Weights of a small transformer language model: MLP 320 SwiGLU, 297M tokens.
MLP neurons of a small language model. Each row is named by its layer, matrix (gate and up: input weights) and neuron, and shows model dimensions 48-239. Each number is 128 + 24 x the weight over its row's rms, rounded and kept within 0 to 255. Numbers have three digits each. A neuron's up and down rows have the sign that makes its largest values positive.
After each neuron's rows, "fires in" lists the words (lower case) most often at its 100 highest values on Wikipedia text that the model never trained on. A number after a token or word is its count.

L2.gate83:118109084117136143124158117134156168156157121119126118112085135097106120127124133119124132162181144091140145147101095119130150116140171164132161136108137136121153116165148143141123149200111155156105127082116114139149090104161094108139158119135144130134132098136145111161134162148156104137125124086150111124100137108150147118113085176143121105111124147142099167111111094125154112135110105129129089087142114135137124131157124152127084130172100108144120104139134112116118172120115162173100119177148127103148079149131094104116146181113188116116127102149128116114130135150073121130
L2.up83:147108071137132125116142148114142189145155121149125129110089130109095146103106103125138116149178128092136129166121136147146136136148164144112159131099118117091152106138143142110124138176121128139116130098119121160177118105151110124141151126137124150111107088147155136174129146153142107123139123080138117104106163117137155097138092164149116091133112155132099166117110101116179098142092096137106102108166109124124118137146099160112091115161103119165129126128136108103117157102138147134100129188158133096152083169165094138126134151102186117106133103133122117125161134136096134116
fires in: "some" 33, "several" 23, "many" 21, "most" 7, "all" 6

L2.gate143:120173125126134171093156180091129158152103089123118135147120126117105124125132161167135167111143155129115142108115162144136134131111120103137154106171119086113171134113118098159137159156128110096119200126156073142139122145173116107115133128153137125127159135116131129131122172131108097138091134138088141128131144118100119118106147154112129132130152131120121118153137123160097161175138120199091093108155126130105172151133131123148144138116152133121161149074146169157121079165125144146125115152106146165141086125091156163166115165133122156140130126168146146153094182146097136107
L2.up143:150142132123119144144147148082137143146087112131136125120124162182119073146114119175151102151099127056118105098162131116134097130149129075177155124143099114132138167111114129164154137149134114106163143113144133095122130171128105117086178158158135131118099087151123119119105158109109129143102150092096132111137135115126090140107130127114116104161113139131120149165120111157126127105139167162115106120096128129116117122152125146161111149137119117155155088130143129143133115140153127129147110102123127143134139051119123141121153095147138162116111142137096138185118091154102137132
fires in: "when" 32, "while" 15, "stated" 8, "if" 7, "said" 6

L5.gate148:146132079115078153147154130141139123144155093159128111085163133161155113149117190131137147121141122148186182152099143125147161114133120131150126130162119126151098110102057103101149107115130119136109113107104092132136113152149110130168138121190140144105092148133071162154153102114084117155143117125158107159137098116120143087127115133124111124162073109105111127132145129137117148148106142148176109133158159111130099153134148155140099108141124165113133113122144147102167108135150170119112137122122142138095147142149124119127123160094109116098172133173121087139181088118143132150
L5.up148:142128125132142164127104133132079158141090096166099098084131122127112136151161131135167128092116085160202120161125105156133154108119111110119155151087119131123119128123105154102125099112157118104081115085174160104170125147134138124128110190186116145133085076156137141120142125122117114173111129125112090141119114131111135189146115100130133106138115141101127082125111132120099122103111160137119136172131165128126125131131183155101144116111157112123166150124131160122131163117157140113113096123127123093111140144153118144136170103167090094156153142108140108143148122112123122180
fires in: "in" 23, "by" 18, "on" 9, "during" 6, "north" 5

L3.gate214:133157126156117162102160160111161126179116098157099136111152106148100125132105094133150142125098172125134153149113095109147098165145138131135157129169099081134108123118131108145128124183164095159180144121136149122146132173150110130096126120103118120120118136115110126119132158116124106143103130079078117127125173121121121085115101130147130104130144141117127156123144102122097133125160136161091075098158125147114118069134160091159110158126143130152147106105178129143144136121125159104087162133133139179119117133116147126131144139148119151112108124123146114158064135094117124120
L3.up214:107124105089136112133181137078142108127105106140177106123142126142138163134139138157188131108132084137145150085139144124141132103127113067151100110140159082153124144087082115136154115132113108102138119097123091169152125164170096123143147127065101100110179117133140121110104138126077115098087075117100158129116092114102150107117086141141126135135120124134118155165115103155133127108098198176098109082132143072143117139132132138127121106169132119080158117108150119170158122145140148126119164126124118108095113114135128133141156172101124152123090120174132116138129094136111108140
fires in: "when" 33, "if" 23, "although" 18, "while" 17

L2.gate52:145107145169143150096116135162161120123123168129149136106152101105124128130125156113112131133115147121126166097141146138124140105162125107156127150145090130125146177114096094125091159172123129133128096099121118129124085124111132133140189083122159093122142163141109149091104139084123174177124091151114140181137149128127128078148140179128119129157113099117116153135114125132146113121109176107132103124149135145174111086114134145096110114134125148134100082121132155152140161121104106149066162124144123122131161128146164103131116157152106094101174147146131152148134114096126103102
L2.up52:151086151147090155100167131135129169115120090092182153117107124129114138129121129113141144122111124153169119093127146107106079136152151131144115128135121108112127137103096111128115131107111110116146145110087110148130121087172152167096143111154131143098150141124145157146124147102183178167095137170109153137157132141140114071155134157121137125155142139071130154118136118149121110147104131113190123124161144143173112102104133152102105112134112108134106116105127137111112153135148093131078177123170104150155151148089174150146131181147152112126143097158088134150161150122112117120
fires in: "she" 67, "he" 23

L3.gate273:167126087123118150129144117129100169146123151153152136138120137154104088130138164115154175130151144138164182132096134117145089122153166111160119133175155142145126106087168112117142124166150162083126126151085099101142133147136115150108147069143120160142124096133129162164124150122125125146135099135133118142147130104093140134130156131091128132156123179139099113096151146137116138153130179103123125073163162147168120123171159086102081128126126120150114144084115130119118098145157105167116124189117147146104147140149133148180093094149145138123139134131117103167168149104126123076
L3.up273:123092098111153148137080125104126135104147141117142126163174118103122131135123139136131119123177099111118143110107122106152142125125134066138067172169174112109125101095116105128152109155135157099097122105094118103145117147102132145144139116175110114128114091149104115177097118109110116124134094202142125138106100117105096128126097152116094145160147138159119117123166104170153131132150175120136122096143130101191149136121148075149102092148131122122116146109114153124105102148106127170061154145122144141111154136127117122154052126128146144110135133145131124088167171114111127072
fires in: "his" 38, "her" 10, "whose" 9, "an" 8, "research" 6

L2.gate261:147126108113147154143157144128101155171125112141101151179123133107093146118141115114159167144151154077055141143110115115151135133120116130183159128153147079141143143095141132138136137134165121130153092128112143128134087099120059120112119165138105122149137102121093118161141147118108088126136094097161119138149125104137166086073126147159181096145132107119131094150112161134132111127121127140152134145129150131125122083171173098113157100162123134138146161148151129143188161098132207140151122174118155163137110147091110175138112139084113111136113149118154156138091110101136092075
L2.up261:146135092135152129124105189088120124124117090149133115176106154156101126162122165143146143138145093083091138176109121165122106169136132089076111107185113076129140111166160125142078121125132147141124144122142129159147089128114124111183138124123110119173155113108132158139121150145138090137113084120109100131162116114162145131114104120160134119114100141140143131126114092128117132121140130124151159090124142118122119163135152127153156080157127115128143167133154122134148114126143133163128090176146140135162088131110135131132106114178061084094110109086135172149145129156128111119
fires in: "did" 22, "could" 19, "can" 10, "should" 9, "does" 6, "do" 6

L2.gate110:135136119144108158147112173149062156164174113141090125154117153153115117118122124155119151155128138151187131148082143133109121121107141166168105173154142156039120097144081143113146104134135133137094156154161144124127103122097113146130134124118175104100148106135133095114124121123116107137093180113131116130118099146122150150098143147128106096142121158113084137106132101108069139127165115121129134126151154127118118126090144112097149137075141165127130115086148125154131110119138114178126115159159184134140122137147089119145089145153110155101125182159140117124160104118117105100
L2.up110:123140120098122126141142137115103176153120093182103136143116146125158133133156126140142157167141128157179156116108111125112125119155151136164124164147134128049115123154115133143127115139141115109108118131175137127129108160106125158118121086103156113092146065137129080102139128111145141142121185137116113106133111132124110102116163188145132127117105115139089108106138131128056154131152143176154135128153142123092109150090123128120140108121126133126157125085158170124105138115132106125157138149115163128097156111126121152111069114113135102125123159146119076133159128169148155146
fires in: "in" 68, "on" 16, "incumbent" 5

L2.gate175:115115129149158125135110119159124148111146128126126133093126100095109138127115173114158157078118124130138143145111120129154185145150126132102121083132132170110101096129107143151155094136098168138121160121087076149160080119111156147138093114157144119115169130090125143121142106154123132137099144136127155115098116109126129111130080166159111113177082091105106135149141126118134108106139110089140122067130147159123132125126110142125123141096144169135149166124153175116146097137093148131117098156132143115104127116121100102154129154103108125143118150127114151123068116149139106098
L2.up175:102145170138126153121092142109101130155131145129100115136111077096071130128125138134149144171105160120102077115175144103110184107146111152131143108092139105148111143131123106154131123101075138112137152106091100112131127134128149165088132154160147122160159159168121141115092089124154122127127132123094116172097087095138136112124165142102136120106105109056137165134108167092139102138114163144133141135133159117169150150112136152096159141164148110151087138135117129089113153138150130109140153148109119136108119123156109100158140175097127112113149128167110185130111089124148145152
fires in: "born" 28, "cap" 9, "isr" 8, "auditorium" 5, "platycerium" 5

L9.gate198:120114083144125124108103113123129138137118131169172129094140128131114101145146133120155159125111135183109181132133121155166175157126137093134124136094155144111123108179107131139125125144128169158133137142137130132092181124128152100080117088100113133156118127110105131114113117083110128113123080113134112125128111187127132115134165120114122103130157113165103133106114097159112123115139091117170107122102103093152110140102151099121101130132150161100095161136140126151155121135120116136129127098157152115144163065077139169133129150155127150118126141133096099132093141123110151085
L9.up198:131115168115073149104102112124089114179083136117137155116139148086106141161106104149115119142151110128084142157140138088123156103125127135133109121099142155157148086137145131132158148097150162136121123152126161139152142162182126102126121169098135132155121114133101169133125148164164101123126122152142147158145083150075111130178125106137119109122111064134109174149115106118080163113091141111132115142084140082116137085126100127155124149149184121080141118160102106143098088140130127080153166126132125098141129129126138151138145111153124096158137102146104089119115154140146152129
fires in: "of" 58, "to" 9, "from" 7, "by" 5, "after" 4

L9.gate17:179075111143100146160146109118114126167095126100134139161154152142084105089121138168168110107115133130123106113141117100113157193158109137127103139140111132142155114121141153138164135123116100140149119108109079144136134128115136139112094110105134145107146180111105134116126105174139124109131122096112133125103132218164130105135143147125126080178084126152113130145119148164123133171114119113129150136153158151115123131125116090112112167110113104080101103137140101139118142157111136155135106136138126172098151114132122127130130092137154107138113133138136110152096113148138121109
L9.up17:156144124113098163143157074106113163146102091096092085151115135145085123118097130147172114123117138119147105145137143127162119186120132139144083163100141123121125131126134089152163086155131107122157123097084143118132125163146126131108122137138152141134158144142142155160110140169194149143132134183094090158120166180107159134130121142124144097161088145146123166161133122146131150167139162141130119143109135125151143086147123066107144112151100110142144102106084137138110160118103156144151091149127110124102139150158102119092121138186122102107125113168117132145096129197154142117
fires in: "to" 32, "i" 21, "t" 15, "you" 8, "we" 4

L3.gate291:139141082160091158123138164125157162172132100166107084110153162150126166151146092126152150142114145128129139129065109129144088142117100125088103089091129083145159147117142117103116098167120110118123153157146129150135106115139104121103130125090115144107151155072115093166119139091102077085104096115118150092093185142120151072117084153140145131114151151161098140130145120139129162147101112126106101092133120147105150126131084105131153160137112167138136140066130121129125127126171174104137121142142127116136131137105129140101119138128092172131163134133158106140102101148120166156
L3.up291:156122102124141170120167159107111182173143136148120115098108178145109099140132131153178134110122126066107115109145117152132166158149148150149129119161122070151154154122121104134091148130120099144126145121141139109144125133120092172098150111097099135136121137138095156087139098092123134129069073097064147137129153184111182107115099134142137104097114164138160117173152115120124098076110144146105125138151143095148090144173152148145125124153167105142142133132143139147147140120186156142145127110140116135118108124137100130099155109143134117094109136156127115145112124139085097121
fires in: "if" 23, "when" 16, "while" 15, "once" 9, "as" 7, "although" 5

L3.gate292:107088146157159120137121097178147161160144134150143141117144105126136091127116155109107129131145153109168109134131110135133121163120118119142087145144153121134117153118110117123143137137161118135144141154123133193181142128119081115191118110073147147150137116118102150111121088098151101144153145130122099148103131082121079103164117102132079127114134135136117139127137107182122139140084085121169153139124142172090085144110146118144092129083132115134086120107129093122139064113157139108107140137123077080142117142161132160152094156126137142100143126118149150137138102150142140091
L3.up292:134101159153157137130140106166143143133105113162125175128146113140142083122115123130084131123131169118160133170127076142121132184121127125133081099107147113150100170125094135145093127152140127133181164129156121147157128131114094138152113112079127133141135110115098165157144103077162071128153162146131079154095157072121142097133162120141092121118127137136138114131114092163097173131091092127165157131116134170073100115117173126142126122107126131131099136105128133097123094107153151134132165142146078076165108151161134139161107165128114156114161121174143160122104103152123175093
fires in: "february" 23, "may" 19, "january" 16, "september" 12, "april" 7, "sep" 6

L9.gate49:147084120146141105197148084134158073144131106135139144126139157160127090112102131131179119139159138160159189183171114099149102093111116132115166107119145105180125098139103120107136150131162141129112128130113129107122117087184117151113116128120136145104153171130143116114143143114097140101125092137109124167148127146110078148111177122121119119152113125121134113160139131169133147136121184147143104152091079153126112127124125123107153141136136112150104114107097099155107137125110089139165135127112142109172124121091102133107144125121151141114109098110128092108120133127125109127
L9.up49:115171123155120129156108141120125135133101096167182139103140153157139122119153128125095088149136146151129116161149097125096112118134171114099156103194163115141112080125077130104160139127145159105093136127130106171159112122152139104172143123096134132122133179141102101125140140171132133097114121134121136120168132113164128062157139142134120111132132117130112151168090095134144109107125127159155097142140130128085114131126089134132125143130103106129088159121129181140112101158126123157174130103072164138139138104119144125130084163108123116120152111153077093146107138096127143117
fires in: "by" 18, "at" 13, "in" 10, "and" 8, "over" 7

L5.gate174:136138174126082146121125101143155105145123143106157101117148134137119117115074154142150133097094111108081120120162139155107119158123136125111128108144087110134133097137103110098140119158163108213158147123120073089164147124123141147140138069125130176081124165127138162161118149145125158147147108165136144115104147145147114136132126110112106082143131119096164095121091109178126115164114173123138156161126095150154142135122132106113152088118121110100115107161160101141125168096110140139134155101107097159137174158144169121124117134112094109074133134133105141139092109153092092117
L5.up174:149160136128083126152143137124148169135109130126124111118120153175085128110114114105143114147079120147137104103112175062157106126128159112142110108132126119112118145114111107137118087156153145078164076105110141131116155127150124144124168128078154145094115135126108168145106201116156146122119137093135130131141149099096112106089141147116135130115127117108155171143123136149144124128155111108139159121168132167128108110093111079123138118100073131136114118111113148173106120119121143109109124138128148155137100133165183156130119118106114131071141080161131145147111145172134122145
fires in: "to" 66, "who" 17, "she" 9

L9.gate57:101134092101106126127162118110185161103125157132154121145126143153110089099126128119126117155174138107086094148130116124117128145170143140109086125129160125117129093122142139117142114124116123133106126169106127120164122150160128145158060094089134133137094112179111159137145160161135119163124120161193121130155107126174111112148118149119152077145140089142103108111122128115156111146112148079136130116108121130126108110091172125163126119122123119110103153114139140174144067131128093139147086101144134096129168105122133120154139101122123143098103102150102112125110100134082173103
L9.up57:116116146141107148075153122089144168143155109131091159131122113126151159102090171074066143142095110140109148126110132141159105132118162135102131128134097128113100138112154155122104118102131115141090114130131169101114105135112123150111121113227137134114130099135142163129121126145135135138128128137138114101133099144120108122101117097149105118113125153121141148100116140129157202097119117137113126126113112137132130112103196104096097115163124163148115065132141149138152130126089135110096142127105085141144155142124129114126139156151102082095097156140145110128124159150160119126
fires in: "s" 64, "its" 7, "their" 5

L5.gate113:136148143133103093106099129108111148111129119111113124107103079115136132131121086141109122128087124139169065136123133152143126153139141082104117156155096139124149149146143101124126145149073134145094113115094113120151138072171159144151142121158109142108126080123127090123083114151135133110127133129089113129117193111143082112160125122122101130119100168080088156159108121141126126162103130097122110085177105126131090098143112127122091125141103134154127145156130114113111099119113097136097107109169149150150113147128132139105082163147115139121123124151120150127158141186128121108
L5.up113:124137156135156169136117107106093129140150123114109128124142173112128138145084149134109101108138125133165114144148123143100158143143116112117073118141109151084101108159145120129150142106111120140139147125183119111101153117137142142153139131130112113163135100144141096159133129105146153141133101127109193139125132134105130096126119107156154157157110097082085141123118055126120095122170096155151130137111161151145120120143124145107124118129165145132105102113124163177149166150131157112151150162153138120166164141093090173121134154108097157162115133143129159154195134120133094128
fires in: "0" 39, "1" 16, "3" 11, "4" 8, "2" 6, "a" 4

L9.gate318:170121156150122065093146119169134178119136121131101152117165147137152098109115138174121109108139117133113132127124113146141101147160112152127103115190132138093159160116118164125147155152156126108149131119157133140110129117095118110138120090102115158129070094115095153123098139108094114146150156094109124134145122094157119116142137074130083122144132090133057082146120116142112165100169069121125137105147142152138112133142170114107093109109122140117130132125131136111161133123114127098149083132166119119106128158082170092171155110150177104099117123132115112182123085115153128089
L9.up318:141165141152112082144129160148111152091098107148117105110164108090200089124136121163108096133128110064108098152112147129094103102129128124123107143137155134103149130106086119143131103150080108098170117088188157111199102097129153120183148139133126119157117114130079129114152161072117125149176152125080137154115110130128113088104165100109114112129148079145095093126138100151183143097126126116149128115131136129135104121123100114162118081114106123130143155131128124148127126137131080176140140140095129139133150106109129112127149118158133121104122084168182116147149119126161082093
fires in: "january" 18, "march" 14, "september" 12, "february" 11, "october" 11

L3.gate51:170123153155113163135112141114132084129140137103134140114150159190087115095142166181168185098138110110107138091118082111123097136123134195120151123139110093125141097145159093082097103117184158153123151133092116132084133111131090127112114128106109106159168163109105107167119151129127149083163133089142150086094158134140137124113121091122117117106162092104123164135173134165106121138159144120124127139102115129167093100115163113128126118130111108082130153127132120111115133112160142118097135123151115145112129114127099140110123102151118179107120138124103113110111104129110106165
L3.up51:121129161127113160094068176115139154138142107106117131145128126127077129094143135102106129160144128067138085169067085098130122141105151167112115115148122146126123117148145098099102154104138135148129141121122170108123103129080151107124101156159099123112113143117109123134136172141179120107128112118168127116134160079124117180109104110128097143076153150112107149095186147145182110117133163152117144125161121147174107136139156124140156115101090105103157129107098170101109125103141142136138113112118126133142135128115112120117091105100141166061140090114109182119111126108150158129
fires in: "her" 53, "took" 14, "birth" 7, "taken" 5, "take" 5

L2.gate256:125175132139126171109150116134113176152121149110113116133139100122094104147133140094158154114153142109130154126110104102171100137134156157178123104185154106146149118136164135114136124152121171105147097127083142131163145166141108178137105118137110116148124098138158117183123123122153119135154060142105118099125149097125114109137130141111148115133136135128092146118135118129119157117144173107107116092097151140194149093174141078099100102127101127137124103090154140141118096134135115167142117147102197118133125155138138113151087097163122142118161114097114144136126156119132155075
L2.up256:152081089136112140100124122113140159123127157131118139154138134091120127147123150154163094120142133122101125105105121138120122135134151119176101106178188131121114111136154102096149116120131133116128128135078124122170145129124106162140134138135107130159125120137137124185113073106124115108160060160148132156147106126109144114140128125107129134151083113156087148110131109107115130117122159154135135098115152088200126137145147066100097085173107108111077121103148103121125108118133159128080104150141151123125128123124098101160068114127132131091154130136107135135169159138136133072
fires in: "his" 38, "its" 30, "whose" 9, "their" 4

L9.gate279:157120160109089181126123147163150115136104117135115126123109147113137126131133139099158173165111138085162145134134158127152123140143152094129105117160105100150079126133143142142114124096128150131130129102112148098090126116156128121169119108138158118131108131089088202159130121102154106152142136125162142129111123097102078116143113138170162095190129136148126089137120082169098149174143164152093082134109133104154146140111194122130128118126104123115115125125128061136151116133138132178125096145149105141149130133123102151162112104088093096067145132114091138128149095107146124137
L9.up279:149059138107103143128128132111137109185155150109108129147134133128104120131176151082140153136085145147071099135181122067136105124149154121111136085112090080132135116134157119144134100122136101106127139162098116117102133123151111110118141127141121133143144157119137136185099101177126150103111115122136141124099158157122080128131102105129124142127130123096143139135070118113145128183119145129098121107101111131105106115141139095144137161134096145118146100102138125140114121119132184149130106105141114156120125103129159096109108118114168123122133103121138066139090094146136175129
fires in: "his" 47, "s" 35, "a" 7, "whose" 5, "her" 5

L3.gate61:145116141129124133129117058152102125119112170099133088126129105117119142115123149139136125062159130095135129108085128113153140132131153119106106164167141117127121134120146089105109092128139159124114137104060116112136144126100137150170139160137081143133109100108134142134120096128101122156131105162127169090128150144124116120156121172142089129124124155120095084174159156151151153134092192100142094075159131133170112121160150093116101095129145140112145123139170105154115115133127136177097163115115140145119172190163098121130124082139136138112119097114154122103127130099089106126
L3.up61:167099103138121147117130120142132121136116173116150107117101190165102131116127137111098098083141123103145127151102096134138103115141152128123091140187140104145139131106163074119098088142111163131152146121090090125132145110133143174130160143142106112152115141128108171172141142180108140129149089163157156120091128156111149121150169111156086176132107183125127097124146128177077137129103154101128126089149154175183119109160161073090107129152129141110115132093139123119103124159115127142100126125127144138130134168120117138192117125178120115102145129108122118127167167117111127092
fires in: "it" 46, "his" 19, "her" 10, "their" 4, "its" 4

L9.gate301:137113110122119115138134134138123185123109136170124123131109115173173117073103137096150109119105148115148102153148124132126146181146109127126112122113146124151130101120117091102152117161146113153132162123112129115161160157137137105129151087134100131126138141143141137126125120132055092125142137166127114152083145158132155105124137117121135104153159097165142145086135149113184132110110148152140121157101111136139113104116128078102128149154140134139137107131184110144119122131087145140114136117115099133094119137114110169101145099135047176121145119164103050142113116175083081118
L9.up301:120071108149119114147148109122111134115110145169086129137132123115123107136151116117133109136129105107125097159140100117144140143123149137118108143157175109123125172118113122125145118139160103153147114146073183138127120129151169087125090129110138141076106153148115159107151121137122127134107104141147151152101150149116090137097148122119126063149094109136110123167155148128147111166116130165129093141095136152156107129088115098124156186130101070162134103149128100161102108100114113118147133189159085141097144137123142146161121114151171113110118133132134098134111116154113144102
fires in: "to" 37, "not" 31, "t" 10

L6.gate22:148130153105130156129130081183135122133124134156101086138139136124149109143146102158099124189122112130177148147118142129078196148124151123104072167192128108148105170155098143174126118112133130156124157117117124128131159119118116138132128131156156102123130109167127105149133137111116080119144157110083197146120135103101147059159141122165102132143150082072091126141154081139103130129156118183143153144101185119139122134143138176151085130133136127100085080125122156115149152141120107139142132123160119115128130133163119159127107127108117128116121131109099115142151122131172159098
L6.up22:133124150138121148132146128114143118116118138126144170110131142138118142110100130137097128128127130133134093091117142130134112080144161114122118115152142139153145123094129124163122101119105116137077161145128087097195106090156184105182132099093128149120153122136182155094122152148096107117139119149143098131105062160145087137145145153132140116147147131120125100130146189119148130111115144110173129120135126108175157156154089134105146128084124101163149129151127129171155132119133083143131130122159145100168131180156150172129176099115109112111155143106108107136110154176131104144
fires in: "in" 37, "men" 16, "team" 8, "women" 5, "to" 4

L3.gate298:150112099127124141096103073126171145162141097103132091125107140120127120144109137096104060126180186152147096111151153117155163137120160158161118140080138139118120097150128143117132156177118141155085150108155186145114135160125106120122097128162097107182115103100103161126137122111096107105058115103139119105104107109108121117140124154108111131143080166107133140119118097095090132129086089128134101115152113133096096116143136123114114098147158134147112109104125111180133162178109147135130131141134123095157096142141113137167120141146138167153145080130143105122105114141136136129
L3.up298:131139109103101074129121108119147157139180128123116089097102159136119147120124111110143139136175130113090122130120136059111121123133163082126204131152073159094163116151135141125140110119115104153080153134099102143068129148079127109126111119123111107131120116124135148136113107138117116148142116099126166092112112106133145154144059142139147130114137077111103147123172140125173078110132115140101123120123089152125137141123156160089110128131145118100147181161140097146170109120117120122105083146116114164130086128082135134163160121063137085111088135119136104148171113110135130162
fires in: "many" 21, "other" 20, "some" 19, "various" 11, "several" 8, "additional" 5

L5.gate3:100115171163081087132141120142110140114127135115122133138145183107153120123142156154115098137109125126139114121128153097097186119147115135159124106134129114180120160094140115138095153133109112098136134163115126106134182137108145120127135132129139140133104105159114148114136121152168146169081155116090119178163075139183128128157109125127155132133122114143100133150105124138106136080112138128109096097132162099144080136127102122153118112169081122124094092137116116144133131171094100129135142118131098124119119097153176152148134136113150155065141163142090092161120129134157149117
L5.up3:144123132111171137123153130135140132166158134140094083084163113147167104181095141120132163166134140117139168148131146159176128158130121128086136118160125147126130092150076116122145127089131204153060138121125110147114102124145109096171156132134107135119126145099146120151138088104151119132151100163184145107129104134157105082154145163135148101138106125104136144149104115179157088104175139138119171162156139164125109126162136122132108106178159135137147168152126141108138144125146130114143136136137151166139146149145054122098131107139140113103148124144105134138163129135075102148
fires in: "4" 25, "3" 18, "7" 17, "5" 17, "2" 10, "6" 5

L7.gate247:111115114161122115127133113164128166142130135153161155107137147154148148148116151102093140157145098121140139149146130134096140132134113136138113121151154094164120116116157100117151145099153149117160086150092139157090128100148113089113174136134108138156152128142170154112124123158177138148171114110142137138139095124115099103121133110166126129167080133111121154127074125163106119124141115148173121179089174121145080163097125161109126115127162177124137087121117158132148150133139146104150162158188134119157120082143154127161129169117121126150106117166121119147123138101103136112
L7.up247:121084130137131135130158136125179138146121087128148065149135146170138189098135144122117108130122084140134090109138139125125141110128132135123128091146155113105171131104134097145069096118098144131123121151143107148182128112120158087155131124108102108131188129156169105149143131144122110158151142159090148120175109186148094146111135145138112177158129152095108144111138139109128130115144078112135129133133140128140120137148103122115139153159136130091167099144136150126106159140166122147115162174171132139122116182148163161100092155112123117168089123112120132117124151153151084154
fires in: "at" 53, "from" 21, "phd" 6, "of" 4

L3.gate46:142172111115132117156140144125149139157098153148090133162122163142103115095127096151186160155101116103140122125120126080138113120135121100122076112153106107116131112171161133153135100129154125135155077122116129126128096113139124163160113080073084121094146099113138132164115157095147115128152140126137128138139127142163113088108088154138133061151157130141115140140123144165122116135151139128155147104139180103138109104175160115096144109123093150124086151120124143153143141125115165150144120171143144155126140163138119136089121073117072129109100126130110132168138109173137098133
L3.up46:153152118157151146156120129126119138158108186153097129137127141185095110101108137129153152113107144107104085127125124096162121141125142103109111121165141098103159126133153124196109106159148103111173135090108184102092086116095143159146140125082113138097132128124135159166111164090111119115152109131134137172122138125159146117128111107156115087151140128143140127135098105135078162131130116137133118115133178143152133089174154117084184144088115124150102176116109125136130169126125179130141071156136139151146158144113112120101119106136058110100125126133111102135099140196132088151
fires in: "would" 35, "could" 19, "to" 13, "should" 9, "can" 8, "will" 7

L7.gate69:125119152124070132161153114136149135139120116127191109110078140064119110093125156134111049143096131113140106127129150117085154140135140137184132097120107139149129148115085156116143096154130141111191115130147142151132150120111147124122133102118149109149116133120105137107096103100170137117150143106135139150154066142138155093096114119111113113147097137109127145132127148130085131149109130142135145093094138162128100109150146146075144138175109144174120114127110116132142172108137107099150139142149149104133122086142162154163095138121159151145126166150141109136104127156138124071
L7.up69:069114159106152104113130104145126113168111130131157149121122107120122169124065125162105122175157150147115129128150113110109109106129171171146135119155129129109128095118132121120113133117192100113138148127106124170134136139124105127093120149140140162141114109146134135144141126162134096159147175149112105163121122169110126132170128159143156136136123138141116142122167128145115132108117120151137125142095129115162120135139145165156094164125129127137126153150156132058095130133146151153157130113088085139126059113114139095081120127120129162160076149052160104136143148090153101165
fires in: "of" 89

L7.gate56:149116091166129142089102108092133100135110169107138123109097167104126115130137134111110101106141130116141165149104136113142150143168152158168112144161120093131167144112121137111138106109147127113155094135123136192166132091164124138133144135111120125141124107138153140158088131124153103119140099113143136132175121083120143102140082083120095153116104119109086127128130129111115145135123210130104161120179149118158108103144100078102110122154116153146136108108142063141132139132110128122162160144140169129120172103124117152171081100142166112117151099164139112139158114130131086067
L7.up56:138116167175138143127103117065132111076102137117106108125093179113130126151152163124133118114149096100149153105122121108156127142150135120108117132108142145086157108118124123074135105131110158130137116130119151169185134119154141153139112104112127146143137122149138131168127103157173141117143050112141168084154140100121115126128103097147095135157143125126129099154120128111142102162165162134134106122133116128165143126136102119102140101176157123111155132096115095135127096133085156102136163128130141140123155142162135160159066116157159106155161084146137085118163134130147092108
fires in: "his" 40, "her" 36, "their" 6

L7.gate39:143114091096076125164130197141108137175124117127116131125110118129111115087136147160188144062085113094144135167086117139121093104154133115106125093135141142162157125100117138153120141152168147153146132105090137159128127132107128117131102125135099127153155146094152085149163164110145143127145096137137139119133105115137144113094133127121110147121123132121106141162109163105107141144152183137125131114126118156158078111135160101117128113123107122090144079117150143147111158118136129130111117085122139123160155128121171148117116087125126121095116133107046140149080117089133108075
L7.up39:159145126103087142128139203099107158143141130115125097108098088130102122114175121148142119113123152103085106130108113143119116136112132112147133149155158157147116120119158130170137138137161154120105122102101129169131173135120127142155093138151158140158167124105141091097158156143134145139153094146130133095092143128112108085125156104168057144118106128131132139134117150119085101130137178146179144146117106134116121083110124141121151141153112123139163109128156157110146155114151117139147091093086137119140130112147143159112080106130128138135141078125118133119104143138139117153
fires in: "on" 21, "took" 18, "million" 7, "taken" 6, "in" 6

L9.gate184:148135106131098130121115102137101076146171114118118107064174126131123103135151139098104092132141156166078129113136148117135149143150157114112133109161144121143097141106130134165154157132109138132151116110107126127137110088107139148125118124129102121154122106150121149137093107150156119134138136090126133130140118202110099089141124143087119122131112130082096135141155110087160120151109126167122156180132143162116110132128121102106113160113107164140073101120148109133114147153112145095171100084114147124161123131095129133112140100135149182153120119133114154140095101116145168081
L9.up184:150129122120140141154151150074142151153131119209122136153138130178195191153090139117134138128096149103123065145139107118144122139128155086150139135117148099128091153118128132132119128142148160137072097085109129120105114110145158136150169108147142130136159134102116132114122132130106106083115125140120122166083141106117154115139158118196162111112113092127109138109111100161124134117105136179177095131130100167153132096120122152142098102157111119126142111146131169108135083113129135138117130101173142157115110156118162106116135157143124115109165117142153093131140128092148086122
fires in: "by" 85, "in" 6